From a checkpoint of a small transformer trained on Wikipedia: biases.
MLP neurons of a small language model. Each row is named by its layer, matrix (down: output weights) and neuron, and shows model dimensions 224-415. Each number is 500 + 25 x the weight over its row's rms, rounded and kept within 0 to 999. Numbers have three digits each.
After each neuron's rows, "fires before" lists the tokens most often just after its 100 highest values on Wikipedia text that the model never trained on.

L15.down1485:504486511542519517493496474511510508513524476488499490516502526486461482465496468542486505521487478519499491532520499487488476520469464513522463510516466486480518515519474529466529524541499467488526485476495510515498497497463494487518487462480457508485499504460555502496485509478468522526490525465480464492544494479494470476479537497463503500514538471494530485533480507527494523534544485539483491488538508514484553482467541410457497519505526491515475483504500508526491502488503463492491478513493468520466494509539517464480560495521478514547484534497523454463491531491507518530
fires before: "0", ".", "%", ",", "4"

L15.down882:471502517481495498470491490460517475486484556468503499506468468515476526456496493445522500477505489465528493546475510501505465499490476523541488522517537488515488513508508536554478542519526474482501509539483431530493506492493472433506496516477563526531462493455485516463494517485498542511469536519480532547529498494556497488485517545505467535517512534525458475472484495474507481517514455492499503488503526527484485529545488541536464499497479471464478467475499457496486553526484505506505506475462478532488467490520532469520511520510525593486492455530520513516497483493509510490
fires before: ",", " of", " he"

L15.down447:474475498500505496469469485481495521507545503515498514525527485501490488538522496449486502512502511509522528514521518514518507526493482501523528491495494516516455481503495513533490522518508521455493546527520509526542476519513465510504510453484479464473516490452486438512471466505499479519462514503449498499532478499459502506508498544537512470510473503521501520515547517500517505498524469485488492500488518511533474483493520517531479483530476517475442521509516498512504542487504545518504474502504506446479493452460495487506560517490501498509512531507496479450485489491558501488
fires before: " |", " (", "\n", ".", "°"

L15.down890:436500524518501498475441482522484489502483437482488488477498495508531502478508518502529491514516425517514529465501515461496487511445464508486509565540520489494550490502518478474481495530499477504527517478501491499503487507500525519500502462438472494539520487499467509519514496498491495495497496463527515500480520479471469506558502472537480514490529512488498510515469466510514504508493495521537478493513511466480529472480504446489473462509546495504507529535491522479500511489485514503500497502514523499487552505507579485484491507517468506505488489484492478467471521497509537510
fires before: "0", "1", "9", "3", "5", "2"

L15.down1915:466527487482510478492486482460499421499499456483499474474482488502467497534494540496518479560477464508482531513493536506492513428514521532479489524534554502508487507470502458510549495538495498471519450547508498491510517548505495519518477474503491484530517552507475482515496495519512490506509513515481456525522496472458506510505525491478460536494510518497495490516504494527513507536501493503573486493469525502494531488492520484491523445483497501461546481533481546454454503563462479515510525519498542489475486498474562498476513507491457514512494481460491515517478493516503501496
fires before: "0", "2", "1", "–", "4", "3"

L8.down780:517506477499487487496548492512514518511440448502509488481472505505487502488492509481469488524511457517536483478491510501502510489523465448491461461497514515521518509501506560540536457479483484454503486479483536528484462542492482535531480524481515481471459492519517465497479474459491508517521514476546512539472498522463501471463463491504492493510487494471472455549522481446494510510518484545509505524515501494519493494474496443538499494529534509547513506494492476503526528493490531451488516520515495510493461467502468482578561501495512499517533497516514501492488521524516532524
fires before: " |", "°N", "°E", " |\n", ")", ","

L8.down160:482515503497523524518521478477527518531487472477500485518515520507541509505467552472453489541546473495468490513502514524513508496505517481487496514516495553543484479480466487459507474527485545459488484512504510471496454526514487500486509483492488441459512475511483502538500506526507495483505489506530527518490507463448499513484454483483494499512490516517471516534536482525543492498507499506510437492497476461510489482513534508532525468520534521513494523464522527503505521486483505444483531523449516480491510497503529506508535465502510534519513490523476514477493485485505514504
fires before: " |", " (", " |\n", "–"

L15.down673:490489507503530501497474485505521495509522486468497495511511478510495491491483492482482510489499470497526501506502498481488489484489509490491505535533528507508521402493496489499499480503478464473511509489514508550525476491500472493492500479492516468500490488491500524527513516462495481531491501507486510490517504484504489550501476488547467496493455493537483505477515511516481467506522506514497493492469488489523492529526510622494481468531476515524471531503503518488494566493488523499513476527479533503501507515516526471517481514495499527503484497499496452528499520489490517487
fires before: ",", " |", " I", " C", " |\n"

L8.down1918:483519469519479509547546488505534519489534538505503497539520483495498479486492540508494541487507492527531469548477495486495510506534480488549510485499537518437509504488522499494496481514483531533466497509528443484521519519488480511513483500499520501486445489492488477502523484529453494483503489468481501523511525478498503474496483495475511521544531513470519501525546463482494492528508495517523479489492549482502567502461548527492468500474493484514441479448526511509527517543471506442522484539502537497532514503492577472501490438488516479533500463473503492475520509518475458516
fires before: " |", " in", " to", " place", ",", " "

L15.down275:518518473509461489514490464499474517537493493482493507494460447464490510506529521497462497492497486490510451516508483504471462471490453472507516487493538490553507516489502510462514533468498481468516533525518490489459472498471462505509520460522497532511494482450493485513516453517474506497480496516522499521542529461509493512525529513479486498539514466522501498515512504506470521522512425502498516513462489486456495504522496494512462509507482514529513533468482512503503481502453511522548444540485502517491515502547532479477508518524506509518451500470508501483434499484540511480
fires before: ",", " ", "20", "|"

L15.down226:486485510492526520508531550498526511512490524502488504519527496503501480513512534500537486504462492534506527495514510521475497514465521518517502523481536470492518484451481497491496521461465536477520506501531529499496516514541515494489488523485523487500441501489489539527502523510499518537496480462540525497465520481509482522512482484525546505500472520464526486556497514511490492489468517510512450496465500488526507424472524552537511518536524481532539507487506503490460527486510497500477512486468513476489514500505485530521476476502503477525507499503476496481497443542430497498
fires before: ".", " ", " |", ")", ":", "–"

L15.down1883:508487498494516512462487465507530491508499477461532489539505503528460517477487488522501557494512498491505502456494535521464470535514504511504448546506484511505503448516490456474519497516451477487523491495524496540528514497544504464449489483494492459468532487533507496474516498482503520477467519518476512486479476469470521485491435489501496513501502485506502532481465525519516534488514454489488513439504492571541476482505503565494470502487546465455464510521518525483487528494557459541492449507484480516452538470505477537459522521506500524492510503538512493480504498545539501490
fires before: ",", " a"

L15.down366:476537502486499505543444489478539493516501539512449476492496547513500491497480492550517494531500455491487519493511509493500489511510517555541482505474518531492483481521512521507517492539522494484521517502495477503490489468434479528483507539492532483491485507522525530533454464487480479518495538472499500549485498487471508510522533502491483455447581523521484487545477472498526490465447489517535494484529558534541490508523524532510516557499505503471542532493486517490500506499482485501469500513518497549458489515484469501489537532531459531529524458538553487520500511531515493491
fires before: "0", "1", "2", "4", ",", " November"